From a checkpoint of a small transformer trained on Wikipedia: a variant of Adam for these matrices.
MLP neurons of a small language model. Each row is named by its layer, matrix (up: input weights; down: output weights) and neuron, and shows model dimensions 80-175. Each number is 128 + 24 x the weight over its row's rms, rounded and kept within 0 to 255. Numbers have three digits each.
After each neuron's rows, "fires after" lists the tokens most often just before its 100 highest values on Wikipedia text that the model never trained on.

L4.up355:132137148124154106154111170109178137148158121130125118100142124123143138094165158086150164124130100107138077120159148110126193127137155091138087133114154130112080082123130126161135116087101119180163137133095129163115145136090126100145116103120132111108112108147113116128136095121091129107
L4.down355:127135135105133129138120096114129138153105134159112144104113099140132153140175118080087136127094131131093074103106133100098083147135119167156155098145092100094136121134074183102089123108124129116134159152082126083125115107105107148117101100114104187143137143108141122117089159138128112166
fires after: "h", " Go", "go", " Gu", "hi", "o"

L5.up203:103136127111138119094100103123154118095144143176124177103101131139158131169167122143115145139136138111098105162093144111160127155150158120171065173148097136144151154091154134170112110121094107118114162177127104188140115146130121123092171123123166144127166103105162151128147139131094071156
L5.down203:116118124149103100096146143143176104115095176111104132164144152104120142132113105110121094141144107150132123107115120123146106134127128105142087113167152126144100099148150138098127147113091163085130146160116138146144078143103102096111148131131153174129130161070136140129103130131112095162
fires after: ")", "Q", " V", "N", "P", " M"

L7.up83:139163161119152098120129141112129130130140159167135095098107114116122144119107106144133149092181127112145148132157121139147148119107106112150086151134142112137150157123124133163134113111120126148168114101149122120114116143158079156154156122113125080111131146152080125128090135182154102123
L7.down83:103126156100143135084156117109159169129120129157116149162150151156117125120112188132164122148127148153172121110131125126147089132143155101117104153102102138127111115210135153127159097102119139145156134093094163177133113135151144138119117129126130115111131135112122076124147101116093152096
fires after: "\n", " 3"

L2.up151:132120129158124107111144135092085127128130129143106141100150158146127148111131137135127168155103097167070077119148078115131141180166176115109128126100137105170113164116097153124098166129122142120144142154131101102136098132126100122146117091114132128127091142111155108121160125182105123125
L2.down151:157163107174094116104147146075113132129125124141094114117173121175128160114198100134102167140132140149117134121169095119128130159149152133094148129119101136165150121117128142176114089109108162119118153132105107115110147132121146156147126128145085122158146160118149153106108129114141106095
fires after: "or", "ci", "′", "–20", "bor", "er"

L5.up491:120150122131139114145135100125141133153152132088123117141127155098139187105148139139107116134139147117102112138105104134129109111102145139175131124155123126152095146129109149102057167121148157109179101125121091124111122111123152144114174130126112096083111076118083082095132118154068118085
L5.down491:136130067092118130136130111142135141103170101139108135130116152153153142096117108158072135102158131138081123130126123145083117139151062101155149093122107147120156130125117132108148119106150165162122165099182109095164126098113154101104109149132159131105106070160122088149077113096126159143
fires after: " co", "n", " N", " Port", " 2022", "|"

L9.up77:140172160085136089118112152150151140150118139156135173110139107099148097142079137131139144121163154130122077141143133172096109125125172059146112129152121113135102145120125136139117130131170118151091093140125117153167133140099106101145093075072137087095142161138105105111138149140124138128
L9.down77:110135131172123113081099143079086088115175142148153073144161166135126136170173135105132113118117103099116136094123122101118165123130111139145103133138076147108159102132109152106126107140115142090135131104111130096164114093150117176132174179142120143145134149100159125126143100110101100168
fires after: "f", "d", "h", " Sh", "and", "ad"

L4.up126:165151157135150156153128136098106134150174109132114122123137144111157139121121117133175121143132119152133095146123116134112186143135111109165084127124080151163092133100117154126081079095145139135141196128108106122138124120134103123139165125126128132145113131145115122079093122130149133140
L4.down126:115117124111135118130115093149144133136158125142102107153101105104119142106129116091095177090145128117160139102109118085045154158123080149154148093135093105154109144137152125116147142141102160129142125148098111117091117139145138127116109177072098052143113091128102097102142137126141112119
fires after: " A", "s", " a", "c", "\n", "A"

L7.up46:161164167161078151160159113130163135140151141139116111138106135101163123087136141155115157123150164141144097084106148132112148145112113128148125090134122147151158147110156149117088133087156128156126101136129142124143116142109107142109197129131139140133115140144114130138157109133160123122
L7.down46:125170119156133139129128072127140111109106110095143119156138105156107148166109153129150121165084159144111109115133153156115137122141172106166138150091133103134121129149156159134152109116117125123153103126158136124133133074105111166155154118144140120158129155106134135097130154111146112132
fires after: " S", "s", "n", "S", " San"

L2.up737:137180121148091105139118134111136100130136140135144138159121111106166128110134117130112164133114131086126115119141113128148109124111140090143158156183125127160106121099157158096083171097138058161152090165149119139129109118143083117123160104114131114110072124071158110110180118132114161119
L2.down737:137124113156150102134112117126139135124116095116146151127126068104135146125119130149128103108130117092103176152126133149149108143046109118128125128132118121115088158135117124132073125156140123102123111136152158109141143080134133140148096148090125112162128126129147124151143111133185167160
fires after: "'", " It", "’", "\n"

L10.up301:151159109151125101114131097117132133147130150122131166101146149131145104108114152128151128156143129166146103147121127155189129148126118148132152097157147162075101184141125152104088134116109112142126099147132153131101105096102130100080105112081124112091077151094143108105156107121121140152
L10.down301:098132153086130143128115123128148079155113108130133096107150119123138105132132140088114128201167132125127141138160167096112103118128075123147087122080148095138151108152138126152115105120110129148110125068121199140095163151186118153118081085124098134133108128093111155101164138151104170115
fires after: ".", "\n", "-", " |", " and", " the"

L5.up468:137144153161098116143173132109127098085132126181132120112126113102135133109110126156133107117122115108097107105141158147153094124149139099117127121138170167139109123122129136104140105120086087101167126159131113165158094111150073155190120132118134138110077139167157091126131151144123091119
L5.down468:156131144105131101121123129138117120125087124109142101142111174109128130068182126142116150136106121119122156172101095128148107155146084126123094107119128139097080158115105125130120138133147155079144135122119108157143119106113120124137120129104113174126130145150133165094193163141121157143
fires after: "==", "di", "\n", "H", "s", " Le"

L7.up605:173108109123150126108112119114174141193110104124102133101166174106167136097150161143094129141127170107138102107170156114143134112115133120144071104146131160142107155115102145133074136144088116109099142134115108137176127090069115107161130168140125133127129115153131129116137168138091126142
L7.down605:139122109150149109104134126162133153138083100133100112066117110082116139127134172068124160123145133118130149125116126127130168065103124124138157123159091132142115128098156086156127162119142152112145136119110113130156128110134118164098123118162155102117148133163127084137157140119115152156
fires after: " ", "s", "A", " b", "in", " st"

L2.up684:188137181116110124102148150093150098113145131125118145098152120110130128107157184123130145133128130089126121120143123103109162138154105126144133135105156138141143157130094155123069127123113136154143137164127091112139116167100131119129139094083129111124117150127125124153162148145106143138
L2.down684:108122160127113114124140127124115104120113148085083110125144143144146109099104131115192106123137097092146143118092089097165129148132092127134085183088128110097163128126121155145150090141092129125129125163139131141156144119128164123116168111137060121107139130148113123108144147128113125151
fires after: " I", " Ja", " J", " Mi", " U", "h"

L10.up433:147116123081141153121120136106141118106132172119105108110125121116132146117126130144104137135147131122160099099153104140083154128113179093136098082124130138138104157111106127120120112162122122166118130127165098142168095096170128123139150098094141137143109107142166139075074171116058088155
L10.down433:166108074121131132109123089129134137121118135136103099138134123102135132121099116091120137093069109121169139142157136097110142073126079098087155162116137099090149139129120142141128121115108152125095092142130097122124116072153133089122130181168131118122135105155140129125104108149115142140
fires after: " ", " d", " U", " st", " P"

L7.up283:154145091142119098124149141124128170104140156173107142123165115119157116139132137139137147098108111109165099118153138146152165201128143130149099157102160148105130088141136143126114155126139068148149098110180110117119117129137123104147156158142115095109109093109116127093126127123130106132
L7.down283:081083106077097143133161108116131152138118098142146125141104134127116132111173108162113116115158119097160117139121097126093142085128152131116136140165128141123153153121173117154128128182141107127148150128149107108124105124187108111102130124108110087154121114111099146106145143101079170117
fires after: " T", " Su", "|", " The", " I"

L5.up318:164111148124150132153179139133136123174136174150141145161175149102119163127105134147143171153158129057108107122095109117108141135159109141153130094123104098126151091137119146138085152122126109155147122126081147099144110123108077115135119099121113142126115152148091105097142111131120091162
L5.down318:116161124166105131130082171119123106120102071149112124141108136184157155105137116123126144140135136144159106163135144156125159119149116163111139121102161103122153134110146193105120095128149126078124128133155117095189156105148139161146095113200155169144093151123129148142140166153124119140
fires after: "s", "in", "un", " Francis"

L2.up452:149126096144105093141114107099085149140113155128109134078165139108151170144145120159147131154143121087105112117189089137117124107166101132122126102132126140158124135128128174184165150139134125115137139110149074122105069083134091148127136124144158141101110140120141117117139111170121071156
L2.down452:117154097108116187124107178112171118113182115113133079140140136197152124134164120085105160140131140169132132136130131108082148155111166113062158119130140153149134110119138144174122078121126146097131144108122097164099166151151128117132113149151107118144172126112118122111078078156109128126
fires after: "or", "ci", " ex", "er", "ist", "s"

L5.up369:102095102106154123138152179115171126137155163112131129131141143117125143078073131157099131135130111144126107100103070120112104088157112146174103107160122128103113123144132138131148117123106127131182101120130116104136088107168104147174133117119155127116130088112111152142122122101097112144
L5.down369:095099129120167144149094117166142122131104106140162106117129129152099148114144125124115125121157073090139102101169122145143141150101120135069112107142092128121130138147101101133136134129109125123116121106157108133120131140131141158177100134107104074156100148159155140129101108139105123113
fires after: "\n", "s"

L7.up237:129152116119127148128108141139135125104107111130118118101134158121114120072149127121113144184091099088136097120159162146136146129152132147124127091089172145147122120092113136163134125122107129134179157152171066160086110140131128166156123147143108089134104123092130076139113112149146142134
L7.down237:088124133152107077108132077113170140135111160139103111185181116155131126130139157127166095104160077161165115103157128113121113101124122107124098129090111119128154143108143168130133082154114130124124116107143138134097143147133136083098118105150168123129111135123132166127123096083119125105
fires after: " on", " ca", " Ca", " Cor", " V", "vi"

L5.up190:122139131129155102163136167118094147166146122128159113094137138124186118118131132128098141117138097114119066075094143160126159117140153124116099120161106101156155099155096128141162116110099054139122164125119103163106104087154135131103120155130115139099127107110109135154141112108126139095
L5.down190:123165159119128102136114107125117143157106142105079119126192112113129160151178129143102175119120092142150130145114154145169115146147139121175151091125104097148092140118089134142112110129135169111088104109109088136135139089140153094145144182162127133166110147106119120087115154132147097149
fires after: " su", "le", " de", " pro", " se", "ad"

L4.up258:122130140135154110133156125146137143174149136142166187131136117174154149121141120157109135158156125112142153127120141125124118121137178122133113147125111093145099157122117135145114154111098122125163135141104102110072095099139099155127175141173149118143142127104144098115130166098099120150
L4.down258:137112136120098091148135094120128074113121114156104090111143108145120112119142066146178127129147060123107176139162124147145142133134144118119131131094108150119127176082144125111114113167139124134104118127114066151115113107143133119092119134144139132080118111125110131100124124160111129116
fires after: "us", "S", "s", "te", " As", " Mi"

L4.up523:136156158119122124110146128101135131109122116165119158155167135085122173133113141119109117126124173120107103144172093131143144115125119118126138179112124132155120167114160133142088139129111151131189078176129153139131114101154101111180127112096126155103117103138116117113079133092098151082
L4.down523:119107111119104144138141103137156154142097125166117126134158123121131128122136176138141057164120094109106108086147132149125106125153094142126116133141083100141094106155123100142102103077115146122109150149150155148133150109111091115143115120128143188184137110139117149110116136112113122145
fires after: "'", "|", " a", " his", " se"

L2.up749:150144173114128084139084152108148154105119124145143143170126124135152130113124127159140129095110160120118120150129144138131185144105173106154118142138107158132146121129120127121084143128086156173143108157151129124145123125133107122115220151182120146091118154117095109106145144093136122127
L2.down749:137118196107099119131146145146131144106138121155134134121115128106149131111104124120126076096192091137101135132119139105096129113109155126128136113174186105153123173106145105146121160148145171157124147151145138078114100142161142119149088148093147132155163145107100110124117144127102134146
fires after: "\n", " Wa", "-"

L5.up197:170153137069100139110121116116121140130113135122144140166123148126161147136094147182131154155114170125151115073107134101108123108128136149131145114130114152110123136122138138135092143143093163136119156180165120151118090116109121149164152111169146149111110101148098123111147157127105154146
L5.down197:111109107174155135141116111152165143132148175142055136146146119153111129138140165163143128158142162117107103126172155134132141112098159137128094163111116162140106101106110147079108165122103178143147131125098086145136080128145156144147112189123135146094119121176131132131063146158141145100
fires after: " Com", " ex", " no", " La", " co"

L7.up448:120109135111150113112167113089140145170127116095099126085133114103131168090114135126091120157126130126119135093143105184108114149127131153158118116135144107127074146099127160100107131138143140109134115150140117150153155152151104196104132128069109102139095109136158143103132160133093105087
L7.down448:173140120127124164165149122159109132123134069138155159129142136114157156083128144140098122097150135087136144160101108130130132171135119172110105169144095135143090164117157148126100111131159150136149142151148100101116160163104166155122129158111122139158147113102162141138167110136150123144
fires after: " "

L4.up558:125118146140147101132201141096088113125156164162129099089134134122143105103107169129126102145141150150145158128127112154169138132144100130125111098138110137172111102097140132101126132130131079143118101103148123147082133166160097128110150141110156145116099093147112158133138136143113102132
L4.down558:149135140150117147151109120142092124150126114122172145147159137171111143100108149096135161133152139121108091097162126134143114112092153120147127128128178120119111139163121123163136192100154158166122129155150116124115120136129142140094120143149084090123117072156173145129155106145089159088
fires after: " Su", " A", "ra", " a", " Te", " Na"

L10.up697:146122129117148082150132176140140123157141130148140131136116088109153148139104128130132109114112143102127120158176145122150131140117137094121128162144127144103113149145146103130109143119138106107121119125123149116137124122114079095131131140123148088098134106074075114125094157122135118169
L10.down697:127134139080089157142118107128083134150115136179117063114153164135134119100149065134146089130134120150155150076108118114129151112153121162105155097052105130134128131133165148117140121085071113125169149141082124106114132131164184151109146149132126164166162107142134095125135132155129145114
fires after: " b", "b", " Sh", "d", " st", " B"

L9.up744:101153102126091073111136153079104167121097149123160134088135115152142147105139140115138108160115121115096106141112099121110097142154140102120135124149152151188126133144124138160120109099142129109169121127136104116076079108164148147154135130133139125108072155136125100127160125142123116151
L9.down744:171122118161151182133111143139101076126131103104130181130125126151142157119127092146108132112155097119095131113140124207125109120100097139134164121130119098140155171149121159102131123112146146115168116108131084097106103095121096152159136132150129105120117097113141176107110102158080131146
fires after: "er", "li", "cu", "ri", "ist", "equ"

L5.up506:166120127138117102125155153126158126091153164125125130110157132132134157145121141132138132161136117101115117102093134151140099149107119118148092137126126105149152116103190155125100099137098124147122156141151107125069133149136136135130175115140133133163117160133085158101115180135115133133
L5.down506:110148151141090136151113113129140124097145138129096149097114141135103104138135159141129109132102052133105142095111136150113075191122083085136123120124136088132111123195123188109136163123141126122154138116099159113114118100118127114119147114167167136118180150156163133135144170059112106156
fires after: " M", " D", "M", " E", " To", " V"

L2.up77:111129097109157129133141122139163148140134136175150123127161110119188149123105127147124158121087123138123131091137110147139118141129116107134104144186127088124106099136110149159115153143128097136184134163140088104119123089194096170152167118131176096074109110118082088106106108139088135129
L2.down77:084098100125154114141125125105149114080127111146119130136148129128157122113108139161103121137158108089117140165133137141158109157094127101134128152155151120179113112106110101105118115121101130180148127130114204103150135123107145141114126164161103096143140115114169145143157146112104136106
fires after: "\n", "ion"

L5.up654:146129150088175061143145088118125131081173149171126082166156123073138137114128144131102138150136106137101142068126103121125114109147115145153103155129149170131137117107108105154140122149097102146167095168152104183144101142155129141140113085117132120110108096137125151097127138164149118112
L5.down654:151132131141118126146132131136143123125147127113136111136130120112129126114115069116131115117178155112154206118154113141135157110120084147102106133082176156109153092081119078089112135122095114119130112149136077111118115110138143140149126121153158052110103112123092179096130146169130147150
fires after: "\n", "===", "==", " The", " "

L4.up374:150159139132147095147117120102128162160161197147140118054138127103094140154108150113082125130102135133123101096139121146124116099162110127126114105130142128153103148094184141122112147156127083140126119098164112126172086099104109168126151129108149150115125133172084108125133109124130147138
L4.down374:116142152161128125103133121144110153124112130121125112151104126129117126121154149083145173143148119135156099125205138122109112135119161113110132087127133111128106150170146094162141103118133148108123147119088146141136102094152188117148128114150105179143127172112108129117134144099164078111
fires after: " F", " f", " De", " Bro", "e"

L9.up282:090161135105125165107085122120087101146118143155128117162165160167107158103149145140131113194123163124133092126123128124143132159135142098150143110098116135137112115095138143128110135135073120133152124168139110140129115121135114151138166117063129135144124138123106164140095163151153109099
L9.down282:131110123126120139163102140116102160170131113156129132113121141135126140094125100121104119109148137134123165162093148118148133098101126106128131126122105154154100127107144136103120155145142120125139123105115126137138186109157132118093183124127126111094128073142119136153134054155117141137
fires after: " ", " in", " su", " as"

L7.up261:105129126125139126136133086131106098102147149153109114112149137114117150101148128119163144121060136151100113093113106166140160155137134128143123169136150164124107153134146128145129110103081118127169121074110116135110115135129156162122144127072083112083116090098105059092114101131117140100
L7.down261:108086149137117115119112129158136118149117128105084133148133143148069143122118121122106108122101124120183125134099191142096125127149154103129103107129163122140111098074119150093131148170116152044112154146092113080148145104171155106135123151130167137153116086163133141103137135086133118134
fires after: " ca", " po", " Ca", "go", "ra"

L4.up216:156131170106115143125126142104111137105106104131147103110191127134191155146132090157141138139101100078079118136180130161098177119132115109120120133122130098148135112138146149118105142046135100150092119102125118102118116097149157136124151114106106086124141117126144083072122131110162120139
L4.down216:116109106098140138093139101143157175063158126120117164122146090159106155107177120125122137171114144121178108139137102132140145130129115082100106114158143124113154118095158142135168139111130121126135130151100148127114155160091076108119088109085109114163121104125152117105137092147149135155
fires after: " a", " A", " Ju", "gu", " lo", " se"

L4.up422:164132133137153119127139126101179138119121132158144154101111138123121104061089126125102119088118128139159107108073175106135126146133113129146099124125150148110103174149151123126103137143090110146128131166139128157122132155166114140099127109103156113106102102169124159108114152129155140171
L4.down422:115123124156145147117148105161136108109163120116153110126146091146162185115144116170121179123146130141145167142170101149111109160109161124119128126140134110098128115134126082092101148135136114085119133118136186135172139153170167116125149140109121130140145111104112108123161088144140114110
fires after: "\n", ".", "H", "s", " To", "F"

L7.up285:091104176114131148120132138082174128132149100158135105088162131139141134146122138166137127111103122097078083111149149156133161139138107096185099153154107160125123071127130158145093113103140121144103108146128148122179148118115092129153128143154146150143128132104130094116143126108128107148
L7.down285:101151126120134147170084149148181151099088109130111127149160126163116103178154139146142117113103109138099085115143157110134126117149141109083110150147122126091136116140082162158116134113085129155163150155160087124131138143092113113125150123169136171145144155133142085146158151158132131115
fires after: "R", " A", "S", " a"

L7.up635:145129138117161155192135156131151107168177133127146136153135170108136101126138170154128132158117143126146121080138111154164150151127119096096150086145128089130080062152120148150106127146108118149127107113117132160151108170150098147147121142116175144110109145088096128134159100140139086141
L7.down635:120118150122116110140126103100123131106120123138110137151101136137105138148119110089127117146098131094133085125122113153103139109144112211114144148160129121135165143177154145145123152139119187112092102101167120089136097113102148121112116095115161152099120091122123159123117137123110139172
fires after: "s", "in", " be", " to", "n", "y"

L2.up635:145136160138131116130137150116117115093153115165100078137126087162116156110146141130120151168127150106120093134156132121113134158154159099137124128161137125168117149105148137117099115149169129186164139143125129142105129170141141110100185139159145085142094095125139134113121158146091122123
L2.down635:111141090134154120115155166138149130143170106130148121157112140123120131092190143157143155109155081089145138119075117095166135138110076113134132089115100155119121119112107141140079103135125122118142084131148218122146132146113179123099152118114132109122155139151130139135132139116093115149
fires after: " I", " U", " O", " It", "\n"

L9.up538:132136143067107143107160135051147106125120156123128114112142152138139118118120126148140127128132144096143109120162121181126129116132141133110098131160134137113099133100144152123142112132131129142111084124136087123098098108089117111136112135101145090172132145101112062142154108160092137196
L9.down538:142167129139102158118141109125113089148127099163101107157119113130108084114116120165146137169126103113177099132157156127093143139138129105128156156137147124097156118139149113127104178131139128066122123110103142125137137098124100117140099135136118078159117175079137137141121128141125144104
fires after: " ", "p", "en", " An", "tern"

L9.up681:143126154077121132150118147075108131137133107143087136085156115127164150133121140151067097134128158098128110156183133140118123164136145137171102129142115142160065142124173137106145083126115125190129098162161094112134098161143117159155166143114138083144108122119143134118161129123120096109
L9.down681:174142130109101084127114097126076142178084118113119122129164120148172125140144182129138073134135151103125124119140125142132133118117132112091096146086106187112147112075159072124117125115116117177136104099139123151107142149127148180154118130115146135150155129082128104148116103124117109180
fires after: " ", " T", " the", "."

L4.up717:168122127088105131145133124116127138113176110139119097163131130156131143098069173144107128153115168097109093112119137115099171120104149145155112092140130131135125096121153142132104098134113115160118158140131143138114164118172131142119141166141110134106086138104108128135129153116085167113
L4.down717:132156120159161146098137083181109141133090129158110114172135086102140113116103140097114136151155107090116097103139173133096136141134158105094133135167143106124132102167118090132155134124126153142123127088129121104123085126136151117134091159120124177143145092150111062143108140110160157150
fires after: " La", " Ta", " O", " To", " on", " no"

L4.up642:150147146059104115127111099118194134140103144147151127133131095106138177122082152152101130147115159117150127092114087099096164129153145143105092141133162157153099130116134166146105153129151104117160128135137128141160156139169140168134101136129130115097126126104106138122118157098136148137
L4.down642:146105093125148088101120133113142109106129092100158070146140067121166147121165088148145092105133141130084134127167110148132119103098121148144116115131123117124163163142119138089111091113142144177144149154119145111149098122097094152144198094147166144108151104130129121089125142122114139143
fires after: " st", " w", " St", " car", " La"

L5.up315:123130208081154119142111116123111157146129192150132089109128152096189122132095129146109124148127100113099107107169111106108153144127115121165131073153139169137130122153104118143091118084121127162146131166150103110122129125141130149112163144120117119132109119126145117124134134130111091119
L5.down315:126153145115141169116093148146092141089146123145133135108141121131148089157120148096131109133133096151068126125126134117158157145151127163133109136165137140133131061099095100143114177114147094150148101161151082103171124126160135124122133104112107126123180129137141114109099108138109099174
fires after: " A", " a", "z", " K", " Sh", " ma"

L9.up169:102120138112135125128134145136144099175122134138124137148166117147091140149117124138125107149109141117132119122096134141072129128143136144178150138121155132105079165152138130160135134128136126133124163132129114154127164133143099136118164127069097120129124136135103117091116153150097147119
L9.down169:142140131166075125162109118139155126138171110107100150119126167128171120106130123130137151089099111129147149129125113137114117189096107164156100099155138077139116107096121120168109139155111133153097158155102059170127127132138169077091155147140114142129116132152140151130140126131139130102
fires after: " ", " his", " ex", "le", " mo", "ar"

L4.up66:141149149060144108156139108082126114097122132172106131123154107101166120118085142166164121153146150136089104137140107077122161121111118125178128143105126145086130179133130121147108111063103111152147118153173131106144126127101077147144109121083171104145161132142114086127110110126109130132
L4.down66:137156110131106143141130092138197160102121086106111133114127073129138143135128155156143097154126136134142145109127145089130101154159132128140128119121142131124130149129148141104087123105124116128158152148116157149183097108154118152109115153164167131112142088116120142180082118080108134147
fires after: " the", " a", " his", "ed"

L2.up632:106128185099148119139127128118168123144149174182150129116107162106123145102129134144112106139143144145132133151125162171115131155130110131167121104168102136118122145145129139148155123150113138114127133115144119095128106151142099159178148103126110118102101108121152088082095122154130050114
L2.down632:107090126106162098146138114147150145134133136153170118155097143118131165129079101109137135126141128128171154137116109142141179081110123133139149165150107125090154127169129105132123147122105133136106144088142123116100123088148091157143118121125115090111146128106147143132124110184087141160
fires after: "\n", " ("

L7.up513:179135162076125105139139113085150133121159177135149075100154084114119115115112188113138104121153141091146092144126117116196159135160108096106103102153177095111085129118123153162113143122114113121113074142134093145158120150133120125127131118154170122155151108164104125145112134116100090152
L7.down513:125152113161113120121102133163155127135126133162099133159115101096127116154131172101153159114125127166165127130142149110101159187133140118147117101147152143141174129136122103127115145090106151175139137154094169091148144158135176073121130095089143170163091150151125148124140142121127143119
fires after: "z", " A", " a", "ag", " Sa"

L5.up567:136119146080122134133129128137132128137163114147117121095113105110146146144117114171078106116115125134139102138189108120115114119162127118157151140120143161123151129099106117130143086121119128132130116161150100130105104146167128157127083070099158146115107107116092157096114096129143099150
L5.down567:133125167140117144106149148131146109137188144133186122115127165099132144124126170133142129122119137116154099107122164130132101128149143133106187156113163089114162136117115088150126114128130145105104079094129128149127129114108139105092144106125181110147165108101153113062149142121148125114
fires after: "\n", "-", "==", " Ro", " "

L5.up565:129194147133115107142111174114108152097108105178114187109119108077104130141106110171164140115107181163137095118099108164147150172186159097136112155154159107133124128142119157120120134103131108175191085129147085143133110116107139177105139121113123126078104122122107163088131106099127154132
L5.down565:162131145155129161139106138122101135126092115137118144110133115099144158164125108109133138157113128156135117124149111089135131093111166093129099120134160142131099162143108108118143096070134137160131130094141107102078117117176127120133102118111139127169099150124161114117150113094141135123
fires after: "==", "\n", "-", "|", " ==", "==="

L7.up468:096109136080153131122109131094144159110157120130128136120115165137124165132099130183089125106114172102120119094143126158100130122146145105147123105114123125116140148113106146094160100148134106114144077158125109145153162135139136205137136103086142119103116107104146120084109150122117096101
L7.down468:153120149089106146124110157112119111140099158139108094108123152113106137134082144164148154108142146122115129105108155093128163102135185121118117127109169159153108129124112117124109131122124090107155110152138080106150134111117113153162096140129161124098128105129162155097155171139159120122
fires after: " ", ".", "fe", "\\", ",", " T"

L4.up259:140127143136128148103120128127125159105137141156114114126144074097127126125118139125167124083093123152106128128132115147122152164191094112135100167177112137144162138097125167168128143064101144159115125144147075113137126107129111158150153122120114145125157154160145138129145086121123086125
L4.down259:141142072165148170090140139122133130141137080077124116175120149169136188113175147085132126150113161139115094128122090149157090172127107141158121172060117106140131119102127097123132108139116103123143109145117125136132073146105167072138132101131121130189098150124130135140117102105123139165
fires after: " B", "emb", "B", "re", "b"

L4.up71:147149188155149135115084154104135106128156163149102118125121115145157128134162101126131127134130135122109126131122114135121180161125118087145123127151140139176133177133147137125046146080165135118114128139168070116175151152136109120152172096131124110166120089162129123131150133135125085131
L4.down71:104137124153198186119154125146148130129117088110165092107131091133130187118102132115123112142108118115144073128141133137117132102152093107150155123124121129125133130138116147167182125157113127133143137166159116164110129128119164126122087109145134077129117160128152102112097130155152108114
fires after: " S", "\n", "S", " B", "B", " A"

L5.up37:143117111141144092100118148112118117156125205095160156076136122166138139142111140151141158150071133094152129121124142151108123109175225147114093165127135137159137122148121103126110136131093102118142089113150132119148082096149123121125169112117102111128105121107097132139148085116146155117
L5.down37:111121162132119164127091118124134117113113171078115139104154150089134101122138125129069171124112133128119140094114145154115154110128137167126127092106143102185084099091124131118120131156143150157138117106068102113166149133167104089153141135122110152124112119133105137143141127160138116114
fires after: " de", " pro", " De", " to", " F", "di"

L7.up647:160128109090134101096160120110121127105143132129144180181113110088131141108092108129125145161122184144106145123142107119098117118105178149157068139138121133131091093137143133086104134101125113164137106143174116079164118119172125103120161120150124107102112105142134105131101108172119131147
L7.down647:136130149111142120122116118122134152164113129120127171144171128048135159116152139093122129168138093139126150063122165164124123113100123103113080144155147097162114110125157147152128151142135141125139176137118145146161104094145156138167105123118142147130180118092087089138123093134114140149
fires after: " at", " At", "s", " I", "-", "t"

L9.up296:105120118099115136133155123117141099113169159162192146147127157105120146115111130132137154173104130148171148098104117126115131125133146106138124131168138126126111137098101169162095128166100122166126127107102127110121145127120134143160147172121154111152107120130145130155170125165118087136
L9.down296:105135124174101088136110132112101094140103137089111148136132113108097116188140086125118131112103161116152143099142099095164162138102073115137125145175135134135163119117129110157120149154122122102095141172124189133112170111148113098148110155135113120117109129114145122146103105136134129113
fires after: " ", " was", " dis", " is", "p"

L10.up188:119139152141138163150154104165123189162150109178098126096138129166135149117120130113129125149124172131137126131165080116136130154174174109159129145112117132132144154122129100157133098119143144149154160142141094092152164163114108162156164127107121169114133118115135121145096132136136087101
L10.down188:142103104098131163087129128117177118154090106104124100123158087119160155105101119079156176104152142119104142126128118157159099061113114122096089128109139132078122130105127135107128146143119136131162103124152107113078133114164129159082148147104152126155098103139124110107142103157158143131
fires after: "s", "ed", " |", " f", " ", " in"